Weights of a small GPT-style language model, trained from scratch on English Wikipedia.
Size: 11 layers, width 256, MLP 1024 tanh GELU, vocabulary 4640, 10M parameters.
Architecture: LayerNorm before each block, tied embeddings.
MLP neurons of a small language model. Each row is named by its layer, matrix (up: input weights) and neuron, and shows model dimensions 0-255. Each number is 128 + 24 x the weight over its row's rms, rounded and kept within 0 to 255. Numbers have three digits each.
Before each neuron's rows, "fires on" lists the tokens most often at its 100 highest values on Wikipedia text that the model never trained on.

fires on: ",", " |"
L2.up411:130131179111134109146127128100137127119091140173093120140169128121130167126081118127174117153139125163117123139136152151110169150159150107091149113126137127109157094108105120085111144079164150124126101138143147144149123113139090102096118153157135127193129122080129141142063131111129128134076122101096133110158112142157135096149127130104108126135127120102095100135047135162121140138147071156117105108118112129164157139107144135133138115148156170140132108113098082138101147160147134077158111094126142128112173137140132111127150100088140097129148112114150092066161143123125136115143122155148116141111081143127154133139172127151176150151180137134136117135117108129140157130145161119139111113171111126103127172138092144114116132115129129126129125158131120164082076118156137

fires on: " until", "2", " since", " early", "6", " in"
L7.up206:123134150134154185135103156116114101127145109155128082134119149116096135095145093116153142119082146162148167115163115167137168104139117117120099106153113115170127135128120156090138114129153145112080128129080128087094114130135162125148113183105116107180150106123136116137150110141150147145145154129156150102126101137109122114095122121101161127113122133111094125088097098129115138124065169130126123153131077113121155123181129073104164108159139120154114127151147098121139142145118132107110094136161141155156135125137173131203135102137094095110122108120170097115106147169131105164102142130117164109138116109088108105179111150111110112121137126093162124074152127096172110144182125130156127112137122135150114141128127158130135139115141096152157159126143118125130102117136072

fires on: "A", "2", "-A", "1", "I", "if"
L8.up765:176135124115114115141111151102110111156130156196134124135104122129153102101133138152157097124093132128135136119134150124143145114133120097130124114168117105154092110116076154105098119093100166090148109151146159131138115152168121131127150111132113065164141118156116067116116123142141103172145099129108104065140126111133124164129161068131149149115152171115126099140123082133105151100136136130116186101139146189143159136115161129163144114149135113115119139127076121104133154143128121172116132153084093147128134116119119141123146179110118125092102124192151120168198111122102084132138105133136112129099124132136146125116112131158165117132140105146151172153162129159116126124136086111117159096134111117118116105113123149077138132143149156105134109116116132098138113100081132

fires on: " co", ";", " Co", "\"\n", "\n", ","
L2.up822:170133115126152110115102108129159138144122113166139138153126123124120161153096124117121119145133165177130135132089138114174163147155158108080163105122114153067123136136177139090131110107091119123113121127155076146116126142100139138135114129125175134157101133106079126144159151135116095131151105133104141088137156151139113118141083135083120124134139095139093095160104134119111136083128140122117121094099099150129137150052161130139138176127133138141147125145130100135129140135127135105129078076138134107172138128136112148120147149102129153114149126146137135064137136080101137132098136137107124153114058112142144155159138128167159092132126158150166110146075117125090149168135148121165202104167092109158147133127105158115115132130139107121096134144129140150122114128093132

fires on: " F", " f", "f", " and", "F"
L8.up914:114118112153119097146113142131152126121100119114135137106116159091104116095144094135173126162126122087111135103168174160140132178170110178115108136091140179113114094122129144116119132124111093143112136143102144120134153118079121103131117156117122121161164114119147109118120113129116120127130188088132117133083142131101108153105156108135096143070102124128167182117126110139115110106111116090168170098125146089103107085132175156146176114139168128131143136108119126159134124072135112124109146134109115139134151152156104179114113175155132133102149126155146135128138119102132131163151111148164166074126152127124149154084141124126126146145157161149116133133121134131142142119115097158128080130130104129153142101117111147134129130098159137178140108105153130151034094113130104

fires on: " \"", "-", " "
L2.up746:156078121094153124136125151142092100131099130124139091143182117119125143097148099125137127117131113125117136131136137118145150119125070149172101130166157118104119121137129130131127113134129118182115140167166060103122112129096109144140152132133172102147144118149123121139126107102101159100113093141117140085132118152118159112108139134146127112120106173164125105115123123139141130137154126141099099146128114118098097102104178157099128111101149171150098120115179119151067162103176112153118122167124143128119133155120169117083129118140169139166100127135170148112121149112131130091124172123136137110135162088128081160130113159132157117143110108119132116148164072105145109114112134128145089126110117121146165147121135091157122145155113147111072156171120116175096089142102194

fires on: " ", ")", "),", ",", "—", ";"
L2.up338:130095091104111114125107154172140081124172130135164139161171121109142114125173161130133125094146160092182154131116150134111132161134109160161127129152103133090134149117146135103107090123107083143089087131160144153098158137111115130134113164123128116108111129121139131117115142130136141103154116118119154143104125102104128126080113135133087067139146103153156154111172107127146137132136087135143145129155158180127097152114185120116118089088115130125092165126155152123133127120119134166134110113142133131162086135079141127116111095166096116179137102117134108155118124143134120172114125154113169138068110129116138095141138137088111087145136130121138141158148125131148148093109118132112124099122111113134166107129112123092144138120185104153163105151159198136076141098120104

fires on: " F"
L8.up665:115157133142133125134111131099135124110127168170133145136096108127114081115091119122121131132126127107153108161173103132088106143082106157143144105159094108107126122106108120101138138129120133124113136155108145069106140149118103153155113125152128156160155123152110113143100096106132129144112123091103101136128106150138077144111124104109105129097178105169097169133118105134131139096115122114135054134156152124133165120091107188118137152157142143083123126107105144135131101118096148133115137106122131114119132136135120155136130176157143125121140087145114111112143156144110159171170092097098105110093136151153154130148107102140145141181167171131171095085172170149151162146109153124118140112137121160150102082128112145156127124108171142175173103157158131164104121085148153

fires on: "7", "2", "al", "i", "6"
L5.up840:145107123108150117128114118095133127100098138155109116115116165127145147137122155135108122138098092120102064098115126157131135096102123171166131147152131141124111136122162153139137142129093164133121161136112144156108102122116139126182145125125135156155080179146134115170154133114113164133095121112114139099152127146126131128162159123097105105145116141116113165093121124116163133114170105122165112160149113137125163107107191150136092113125161102139065141150117111128133120150132150163127089112090117166163142125089127109113117120119116154136101123101110099130111135154123125150134154122082054134116116158161085109097164111107136152064127154164161143120089137125128149124141155096154157111121150117181139095111120096148076102132158171158122125141141089072125134139095127

fires on: ":", ",", ";", " which", " CA", " Min"
L2.up791:153105147116112102124132149149121168131120134150150114160117134120168098125157130165144124125130088107144192105159096105104160129139144163107086117149139141134149095106155064096120090150093118130144157100121150105082160139105137108138130132113126146157128145158116102131122108131114151096101153087121137115113106092090122105110125149096108167122167131109102104120108111180177134154111140106134156096124143133138136164141191097123123125102096117149149153141103161129143119151114123164127106066165115122119151171137120132133097127166117149143160094093140109150100178182135106132136097169149122125151153111103114137123112134158075127106105118096132160117090177134117183122110147130134138126151117083124101142122135093101113135105152121132144088128118169108145107125139170

fires on: ";", " |", ");", ",", "\",", "\""
L2.up397:118120141113156164115102095134109114165132136116132111128154098121161117154139109150182110098149156150155142141085124133158148147125126164137096114123089114113124119143136137134094161110111127112136123138161113151149111131109144119097080119118143126142082139089089111142116160108151141143150111113111129144180095138147108105121097143138102086134135142139116146121112106141160154097118098164145151111101107139136154164108170153125085096107135138178121162146116076144115113158102142163138113119146168172113160147110080086096141111136140128136119126137161108119157146114100128137127111186086122126058116126116134144151115124145170073116103108127105176100147103114119159150126140137110156145127097084120147172149082128129080123094109131136129151130114170174106089151152172

fires on: " of", " un", " over", " cost"
L7.up187:098100095119131091137143124113139106099110185148122100125107118146157167134161152099134145131148126085102167101131110115134140125136123174073121177171121111154120096127135130126111130122113107164140090093069122117122117146152155141134125109105136131097144165168147132141144154081134116129115147116093138140128128123155128133086119168140153137100104060176126110143162136127111131110133158173122132108161130133134075108125095106105132178161135149153182137104165151107139158102107152165094102104108132095117139085116126086134176094120112147119078110139167120145173114087127133149157124143092157101107139084154110094143143135134157148129143129119156103081129094103124126124128131126122127139122108118131167126140152114159143158127145135152112134139101143184106102121105110

fires on: " This", "ell", " one", "th", "it", "r"
L5.up16:103162145138110099121089165107169162114119083133146126131159115070127116121169159148166140087107096127099148084127110148119121088140145120141123149120114144108173130140150108140146124145158140120129098107135134140115138157116116126104134122135132126095127094114125159114111139098110089143124122132128096097162149127104146128123128146130083100093161140115101135158102124140137147132158148111151150125091126147124110087161135155189154142169166136115095148154075147111114127157159126184124076135137139144092105153143128142161117174126156133105133163089133139128075141083130142113118101140124128146139088115168146151105075177145104171132162148123138128077144102113081105139141119137140124179132173109117168131141132093155117127139117082103161117138147116096102149118110149

fires on: "2", " c", "ent", "th", " ch", "c"
L7.up506:120111089102122106078106120112146115116127138137138134084117142112139145123098131173110131120105185132147088151082120122109099071110111106119118142097159115141130119126134150107110160073122072113118176148160123109148145120156128143153123106160150115120178137115149138137189124140126088178139132128163150138119180115144161157117137102130111141139111136121133114141115115081128123124148146126137127098129090148110131159166146118085111160107119070102132140133114125111146107139172114103109087118108131119117080108122166157177124134148075134072136147145153062143151163141146099148150160099112126133105093131131149134158188131150104144142099137139136129166116115109150124150150157173155132123111115074105137145128172130133123115113138117095099171120137145142131115139147140

fires on: " w", "w", " W"
L7.up125:153106155151148149118138148155186124120138127117111134079140121137085144145146097117081096139127116135122135114125097133145086167150119117168141103164137121126150089132145150084111125160140145156099141079113097128142141117140106130155137076187165109119115141176142097102189108141182149122081155113087100174178123193092120142126111092098138176146126139112105141129136098110118154125160101125161131129157130150129137138156144124122106178132111125148129122179131122119137147139104144113116121130098132124097135116128093096104130115193104114149109105120170136111125125092147129148125141130132109119108144147092160133126147109131105129149169110081117143105131108145099091106127096095103136121135165114131114121131091139112112136134053130137135117120099148153109127126100168

fires on: " (", " /", ":", " and", ";", " by"
L2.up670:153117144131105132135143135140108094088101173160138116140151183115128083120139102154155147120163120165121085065118127121169117145092096075139187104135145118128153091123141127116118133138095130117094137098124125125113171117089164143112168157096159169122155164130106171143118110128098129130105132095137162082100123141142189094108119119144114130097148148132158144144133136096119144141159155118138161163119155125129091107104157121125111142110144119149117168109148158139092138124090123148107113109107119101144111110098187133107119149113177166118136126126092103104131118151118150103151087121158129108147142117158145110107121145114155094134139124147160096111133118122130088140073146108098154079161140139121104122163152089166166101123121134098162107153118152136123116118155142

fires on: ":", ",", " c", " zone", " ph"
L2.up976:150158120138142130098151146097129093108139112105092169125128143126140161115130141127152077155125166117155141118115091099146111131113126136090095134162127158097144118107115125099108152108141142133137132106093109133175162151111121147130135143126151094143137109160155124134109157160097115150143098141069084161150126115164099111151117127121113104123132172122103098080108133114148115134158146117176092129105153102145150151097196135115120107140121134149173115150106087111113166142136160086158125060087131119093151165150101113094151074146107142128161124101131158124118142149105102094126172151103110131146091134162141136162119121169118153145178132141159122136115117111147147137156066133171121116126121091146120124135106168139136120138126122116129108109130151151090076135130164

fires on: " m", "am", " Summer", "m", " ab"
L8.up630:153154102075113123104141152142127125117157134143111157121087104122142138121093118033106143171164132136074133145096168114114133124121154131138103091116109113100128104186113169143131094095125120135109114123126155090152134116136147098161070152140151150125140122151120150116074131128145148132154120113134142077140118180177113143111105086112128143119122129145082111131190099130097172118138093109099146128131174084139132125139135143120147140109121127115142106132143114138099162193151138081115103127138112111115133176161136105100155157115134124140159156116148116160137128141130105117133095154128107144118164125110105127141106143130112150133172125127085117095110118123184150108131142100158101103158132133130107135137144112155125141149117177124114130135156116155089177147116135

fires on: "),", ",", " |", "—", "ists", ";"
L2.up533:109111125152129098119115133151110100147107125125149122103154118131157108132153120166156161115129176127140174157132157099130146138153112154123064075133079122118096136175184137133128148147113120134112087141163130127151107148170108153085108177123146139111117095133091132100131185116118103129106100090129144150153122135164130091135105150115105102133128129124151119130147113127115156124133081114150174135128144135116146153113169180119110110097134140135110128126095165084115108135122112100141089173174120168131193122123112115099136085145121130147131079107145149124156137131101124112137174154085137114127115131121090139144149117133142091121159109122139097152103073168148156131116100116110156119147136125110124149103082107106168126130089111147098132172136161149112088141115135

fires on: " and", ",", "op", ":", " in", " |"
L8.up523:084174118166141143131149157132098160093086141129156146157127180124136168142100099156149110137092122171136114128139117146114105147134091086173133121159118143104162151149158136138095139112128171128102115132106115112095157105148109135138095133082169118104128128168117113164137124119156132117109128135148170110146120142126137117100111108171148146122149088171142139125153127133111147135114096123122114157156099098170088094113144137115157101182155114097152116125097120108123163114154105158108128087140089137141088115154114112097092183149141155138129131101129172120152155131151164123106115143146122118124151161170146183121127118123151107120143127159149124082127137114138108182093102092117148140109128097121127150122106118130101091105133103069100160129111122077115156116154117

fires on: " |", "1", " ", " of", " over", ":"
L8.up599:127097101127121083139124126097108141114139120145106097151110107148136089156179122189160101122148110147115128127108118135149147093159137105071130171098137130106136178168100168067139119147091157100181150109142130121131163106164161127101120081117146103101129136114087151109126091106136125103106101114108132127209132134146108106117136142126103124106070102128109105145147082082118108152141102128134116117155141123119097131127119138136120163149174146148145084128115172096125123141109148149136109185105136122107144159109097120118126121120133098148119157142146124108134133086151107125175154157132136100150150064145104120146135144109157135129112104123098169155123138146156140125123133145104146168128128145105104120134153140118151104152140133175123108128140149161158173095119139

fires on: "w", " W", "ew", " w"
L2.up168:117098116120140096124127150163161086174089103135146142097154139126078115143111118099138150135146119117090143131157144124136095136102138116180120134151110157113147130087106163134098148108112124121114106091098131128182161091140110126136145131149176134171160155148134089185121065111161119141141132131104087149111152136087124125078142135129166110179159114129113134106137073156106138098130144109116188165103135115156104141136137165150106113064117159130124109132157103117123143138116155167102136132165129131136104112099099103108144128145106082110144116107137134117099169102152140154176133104098129169134134117124148122137126100138165127166101131141115096125167148114129110105124137098152106141111118142125101148121116115098109173096118134108143136115163167118170096145147116

fires on: " ", ",", " The", " the"
L8.up448:155138145156142137148095142117115178150130142150162102125122075146122114087173133159133146057123146099151140127102139130089114102153139121150120160089120186147126152098143146122147094115104140179104137124120133153143135095141128098101125128140176123127112138098157146041131123104155116147102116147143123138164117110122108159121153132117158091082126089147097114142168151101087136117116130087124114101148119138133121132119123089093109092104114141127098152122123114127126140104134111168145129172079136139150154118101120086134109121117101126111108130151124115160105131104167137128167149097122179130137122127114117156126120150127100149110201101102133132155191158142127147137138120128148084111178115114093148116120112135157126154155146087108138122132160148147078119147147115

fires on: ",", "),", " began", " originally"
L2.up242:121126105116132087140144137140109127165180139132170156105126129107133122145141157176107140157127154186128120120127143166135157129137093150120113096175068107130116168164136134101125107127115137155153090123089134112127160109146113124123078162162149120166160118126129155140120165157110130117171137120070147084129120143129173141121122129152123119102103117129124158109152161098082124123167117145099117105145135110100140127103139159155107148119093117105157135150089097172123118127072121151148110133087105106107150104093108118113115136095172119161135103133138103130120163157131123168152127145106140094108152157083114120159171128094130087140148099134101169115141087136114123122087103148108173097137100102097135161137130126103134147150137152131106139152088120104097170134137160

fires on: " on", "5", "ed", "ated", " K", ","
L7.up912:139115128141116087149159121110164115109159096128130171119123173145142142131120114131120144189142129133124140128167107130130139134090131112122122139165161117110179122152171125146160085143145103168122074115136128117080095119156118080151118143114135158167154127123127113136148109097130123150103098108157099131091123135096115115107089154129133119154134146153160108107131084104129129133103086082114078132108136195132133139144118129103129096090139133141110111080142130127113161145127180104123165166112118178143147149073154091133114129128160139156103146116122122150132151156153160125124147132113140129114117154098081186174182110098113101166144112087117091118123100130124117111121126142151142148109081107099130154115099110121141107118151144118078169128109117150140103126133157

fires on: " e", "*", " vol", " bas", "orth", " E"
L2.up637:093127155166139148114119133102131117146152074115132091119138108109123105106114123133129176111166124110099103107152099130131126125108105111113110102093087086131120160130134111153145142083131137119134126144076108158173120166099148146100114117091117150136148144115149179129126111126132104140151145113128177135137097117106137137154108124117110143124141131115095087171103145133100132134156152130147121111127131115148126112107116126112126155139120121163127145139132092156177149145145084134116129103154127158136090089083159131104161114134172107115100140105166096159138080176108105164161143154149152135123134101141122138117137117124150097139158153159159150097151109190129119122155153110150131173128044081092123136097110150144105147144168165137158140134173138074096106110145133

fires on: " ", " to", "as"
L8.up879:138133148108144114109113140137139056104109119135158138098158110126075103109121120152128124155123131126154107115138163137144082159110124174140127135099117123068145123172112108091140160115133157142085111162170144123120143141115109143099138136163112112130057129099124146111162144130129146119099099122126136142125177122123117114095093125089182127097138143142114100141181123119132121113127105104115143101132126130161148120119117155084177119149168075145123150120171153122156153129141127143155135106107104097124177143115131122147112161142109181149122143157096166097132129128102156096150137146114142112075140108107124142096080123137125136109114103152113107094102133129160147136109128075147130105156178135150131160130145191128136126092194126119138136114117143129101103139165110

fires on: " ", " D"
L8.up579:148152088111136127168179124099167116176115142100117135146122118144108080166134110149129161132099097126109135136104113124159099142097134158094156162152150108138103169169139127127143135118102143120149145089086109138149117142133086108092099100149075155153134096145121108102127112134122132159173098132161125092130168118134150158141120069125186121156079106147139152124166115098149168123123123106131104165121111129130142114139134109135067140144152153125127141129115115171085127101118128163076100091094163076133147151106110144103130134150109150112121121135104145130119094136129145133187167149097123084143109170145120138122102127150149148125155139078129129157165126102092184105158141101121133095153135098132148133114141130119132139104099136106135125129115131146116114140115162

fires on: " in", " early", " the", "isc", "born", " of"
L7.up937:125130130128123140135078116159187136131114157166128124139121137099129123121142093125116163162113148099169144102109117058130124106128113114151162129140143136144127117126079098127150159188143080104117147109110124125101102145162083150111115180169121152142168112122135144148087101131157135120159134135153116090129120144147151147114139109115171091092156137095126124108138140128104163154126175107110150134071095090156109081101103113091108094159111122148129141174127151081132120128145134145112119123133133159108115123119119126164162139108124105159147141157145107139164111147134114165142102149143156105176125131139156110146126130094148128084094161093148113120101073115159143128118119140116179086175127107131123082110176089133139130112104145110123126099139156120139124106148112

fires on: "uz", "ag", "c", "u", "ro", "o"
L8.up7:166092097075109114136100141154152123143091137113113161138118143113155126106159131151133127125188098111092121163141143130182082163096124187140141133141098138151111132102124153118171116157102128173156115115090151167115112104086107087080150094130110140079127133131140146195132132164118115091127095161136139128125174113127121124151111142093136158116116124166105114155098124110139139176086123160108076098119154132134100142122121116127117118106099122102146137123112145161101110173167141135146151149109148144123140129093145155179104137147122112135096117117168154130143152138176134089139102119128123128144092124175124121135135096151097118163088111134100103145148135126162135117107144105127131130164123132093091145108141147145125125108082138125126093109106094139114170146133147

fires on: "ort", "ier", "inal", " Fort", " race", "t"
L2.up387:146110120151168138125138123137144135113098132110112142088143110137143156126083115129132074110146123175159118138133130119126101084165157150126126148112100122131134142133105148144110099108129109122109100131108115075086132121119134151140162124098167110132109130127130104087093140089082113133149077113136128125108158148152151157124149119125131129181127124107117162124104115080118129138150125088100133180158146181179109146127111128077140097097110106134166136148087080122160157053138100156164145152109145087125163109137101080128145139142148113083090136106133161127152137154158140111148153142151117109119110144127102154154110163120123156132145131123133169108097125144151098137133166144108145108131114141143118159135092126113185102129144129150191143125178144168110114147111128

fires on: "W", "w", " w", " gu", " November"
L8.up1014:163114158116108152125076120130158077177128121157188130136160142120100139169124117123111141133132149123145102108148106156134092157164144147211089164095141103131139102125135117132158090145167144103147162124129120159161161107090133100127100122147150082112133122125131093143129161143148129093112140082091123135167149151117105096136124086131151125131183099106116118119133116132096151113141153126142159136105105176093131126133167116164134149116095158119117144157105122111125163124123169133108126142087117122101137138148137137129123153112146102081145101131123154127125128120127127104085127107139117129161133127104173190142137122126097096102070127075119158125171080120142107141123100113128123122135131121124101113157113174074151111084151144109138122105132134136116097150138148

fires on: " ", "1", " the", "2", "al"
L7.up768:172125108134133147141081174098158132146103144148104132087119135133134107096144129156119152165161091134124133141157131162096129129110118131172141133117104113150109154155054173113155169142145106086100118153116138144113130134095164157135122135157112115159109113120149104094115152105124115109146158131105141110166126128127094151094119100143114140151142144109128095109126124141091124129143131128140131150116154108153106150132144124132136121092153135132122116139103143104148128103101126141123119128114097107142137125148135204096151146185149129116120155163110107148137141092163138139161124106162097131140073102094141152108116182117095154141158079123112123165107137096143119088155142148133108107094076120166104117081120192081150107094120103143135101070146126126165157118132105

fires on: " S", " s", " T", " an", "t"
L7.up175:117130107172088087150109118088100170088106138129132132128107116138120115116156123150133142139137129132107145143135091102172112144144154121155106141141147141120161059156150137161125166127113148111107180177143138103101126100112110152133088101123120147168096107075071132120126133114124131169138129164113147128143118120144097095157136119146133118149146122129118124157102125112111140166132153100153125158095126116137104110128180117112142137091111109122149099163166140159138075114121150080150155145127118124089188117098177097118086143100114105142119156152161124190124102147091119129144118161142111131137126121127074092125099102082121178117130166155163134121129132143091093114130146101126137109115107148109129122163152104156154157107170109130105127132170128134127114109125106

fires on: " s", " w", " an", "1", "6", "i"
L8.up329:111176140097125100146135163107116142163140139217133177092111103126151097117132187099151108113100152097134103101123100115110150121106119110193119125149087129106123091104173137158121121122135150085083169125131138168149126090109114155155137106143094126135116077136111131140087150133113117158115155114119087108154151158179111139113145120133135142117124102143113155121101126114129127127141057130172157139162071155143132136102131141107122108122131153138109124114123126087137111121162131131133159167160140115128187117127113115115104147107119126115123138137139132139121100106136128169150109121168152135094124099166099137086119132099142162120130121122154096111122099161108119127132157115154117137152160071153093106126158144131128117161151144155140112110162142151092092108141107

fires on: " ", "1"
L8.up192:143143132095130107106169061135134099076113135137143144132128130099107123095143141116154177161144076125131140166132151107132105155143122119112152125128115110111126130120126117095136144123097157135132128110112115117146158158116160141134108105117110117139098106117104125136127125152121120107147121133133169126099141115103143101102154098114127144127127083131087154112170084114095174151111132110099123148108131139114115143111120098101144132126144127119159179136133117147101135073122077141098060129093131157128130139133166139109128150122113177083155133145140100105185142120133081120156157094150144120121117124165138137147125126157167143138116136141148153117168104125165094171187091100198092106189110118142158170095123126111085125107128137165139112137128176096132095126150128

fires on: " an", " w", " v", " sp", " ele", " a"
L7.up645:122140137133154099118128134095115141156119115175172154107104146136135158130125120098175115111082123079118144189115144111100169115140145120143131128122152117103143104114156108097121112110139137145175110120172135133097129083128105127054134108155119166113155108166114174144135132108135086119117139117178131111152103121092119121146145153123141157091144107121125123142134140114123147156167096090106140130133124100077131089131167132129162097110117127123151134150126134114076160135136095173115167141141152137192143146106134096122130112124144112122115138117139091172113124120123127177133105120134087109092133111124097157136148121135160132076144092112162127102186154129130121100118144153177119144166117121123138140103112074111157169115071130146124113140134163155103103147106140

fires on: ";", ":", "T", "H", "-", " Ev"
L2.up903:092122143134085146133115131152126144124116094092159128114150075160120081124185152143104117129140120153125115119166128100119149174102148113129080083121111102114109127125121098143149121106150101163119143195122088133141110109119145166130106149123157154111138169177091132146127135106135125105130107125155174123157096086114128103136133125127093121112180122141121153114093143141069129159137153116105155119161146054152129146139128129159089099125126157127112127133143147118118094133193113123131127099139127135146138154135118124111103125133135108145182125094162096147092177108158117126164112127106139106129148123135164148157111136141106104117101107123144155125153142163138137141111152125120141075122105139112120176104110058139129160108111129152118121099166142161101108109106174

fires on: " \"", " [", " (\"", " '", " im"
L2.up644:158128127103104119128093105126143119095152127148173110134147113131117115118117093150160154139131146129099076095110164119123143121134152122162091121140159113141153138115104151112138115099138156144101173124111086102119174099147135084115144147128165079140107139191098151093123126122107131090098130132137152116100174134146133104132072185158067151118136118097143081117062109155115106146177161175130111178116178151075100151096105150109142116115110132152129125114170121145145157135125151124108163122145134112096158161178132185080114153133137121132112105155145123141136133131123137091084101111104143109117128165107123153124128128162156097120152129118138153126167129131110119148123131158121095140113127102120126106149126078144156124144146118118111129111115127119152109111126106

fires on: "c", "–", " ", "ent", "row"
L7.up1:117154117158108117128119100143119136144100137148109143146158098136101132138149099162069138126120151100105160144092108161077163146132147144135108131108144150123135117107120116103124117118142120124125140145089127138137136169119168105126122146159142122108137129182096102091138131112133135148152187108179108144092160145149112124132126162116155136145118116149163117105127102117133131147123086124150087089138110148165159151181133112151109185150177089135124189116140146097157125126144153118107149106111161116136144095120160098163112150138152116138102110153139122121132146124097118107101174140091145077077106170128115115120146130115102116118098095120157148150115085176084123162128083093147121103133137118108105133135154141089102121121170163108068108092113146142142102110118155

fires on: "ol", "ar", "at", "it", "r", "or"
L7.up831:143132132101135157093106146136176150160141095142139120141149088116110107105119148095121145121118138166117102133102125175107138106171135136096124158115150158063150107119099136184140147157139120124114078125147165104132109082117089095130130124136140140144143107136109106148100146149089116100145144196130111096135167150100154138110131108134147108132133128120150132170124117138066149134133161123189122127101118088123086097116131131118091106126151115096102121158097117131118137118167148152131089116169076093078104165140110115156100102112114123162091155148156124140145167167123128083162142134127092177123127164141102158134116124113088124131125134123135129151114126141166130096169154140115120156146153131130103162156115152139173144134131104127082125118103139118110140110111096

fires on: ";", ":", ","
L2.up117:169090160113124095125120137136127102148121180112124115136121158172178119102126097168156106130117138144139132139126167119125176099099118106123063070110108115113158114105179106161133130112100116153061118097139132143132121129124127124163169117077127155153111128159123122133161147119150103098143118113161160138138079151122127156125142112141105127124156119139161127123091101115160126118146111114108153091141133127149155141123130118125129099147120107120143129133123154121105117093152128136130081105156190158151181121129096093117119109105114102183135113096119135120135147141083163150088132119155172121126148097102092119151132132114139116097166155097133123139132120136103134141151186120109144138123078140140108128118150100095106125154121118140113060098171146144142147106185131

fires on: " (", " and", " |", ";", "),", ","
L2.up352:158097125138141126138125100159142129176121126132115116155150169139157145113123133126117129079142155144115153073083100085166155164100142104132125065122129117162135123123163128128122135118116146141046134098165117161133115102133155173141127147101119135107138091170089143119182126122102140122145125132117146143125144170095116106122145143128096091094140124136129160154149120118168094135106083087108164126155133113147126168097144156109149096114155136137136118105105081136109156147110077153128106116165130170138125132103114133105132107137119115163115112113162139141127135184124086109110136140112170111110136119158149132166104125128125098120123154103111088149131109096135120109132181128173117130121118106141146156111136138115144119100118166128137099106138128144041124169161144

fires on: " ", "–", "-", "t"
L8.up319:161122094132114138124139109117072127115130133135126108136149119146122134120124220128090140115162165144135156126096108145166145106122145112169140125102134146132124127120144125107115121100105110136141186109103170095114099176126106136093073159142131120145135153138110084070113137171121131121135125118133120112110177175164128140124125153124136098136119101182148139121119110132137140127107145160113116171126115096132119159098164094080121110135141129154127150136117129075168103148151113121134144130133136121147137056133151105148117121147104111115118110126143181123128105119096131101152134113148183098143098186144149088103112178126144130092139117143113170139126151134122099092158141108127111159117112119145121109155145115193058105103134105130124149141113124123152124138096150

fires on: " E", " e", "E"
L2.up127:138097093116173148177083147101159143108142138121134080103147145130125106081130131117160116116182139136107112117149149115145173101139139114099084114108150143121145113108144093145130163107141129118107132132117058119151171090120154125125120105118150135171138139090138143178162163089130123135168124091144081152146132158179118161126139136127107159093081099134099129095056095123160141123157140130156102118141112112148121121108126147148152080094110109149105131109119126164168117126162107099126114108105153137149126113114168148100104101154106143160152089167119139141109124147072118124127149128140130118124122134125117125100097108143119152125145129125156119151148104141131150142133110134176152150132143102082098141131161172151170136149156096115140119138145076115138117112144165

fires on: ",", " L", "M", "A", " "
L8.up144:138140134164125111119108171123102169135097134132119150098113118144115121117116141167161146155107092098099155102092150092129111133163085121110099161097161153141101126132157125115149136126139150073150097130137124172130132098154127116136127121110147172140154135143092100078075129105178116109116200129152153160139143117134121159124135159104151117117127158155072122096131126121121166168139149122095144138149141105133158081111133129153162131152131125144109117122109119102156156149153129100096120148106140080150117104106146103125130117147115112135155135151140108155115115096157130093117179110128143080132116135125165102116120168108125135129098124183083116128142142121109116130112134094185109166130131150076094106102157145076135124106154137126151083155170158144147132132098103

fires on: "b", "im", "m", "ph"
L8.up155:112078112132153129093156173133134106134169068131144109125086133152127079145109165129145132090141127124110108148173106142131128153121163088141134127123122129122136163058172139108133138119111079143169125134127115130106103126122098156151113142182139141115115130106157098131090108128100098118043149117135111106136113153122155156135157163144130145110106121131148104078145135111127130136132100091112157118126122161160141121143150100097157110112153159122094155137120154119125095106135140142090094145127115105138085163167175108170124130108155137132111123117092124114131128128163110121140169153177117157162107164124114146126081162113112129162119110163092084129107147152120126084119117145145137125118150106141115145117155132149140148141130169080125158156080151156111122146098119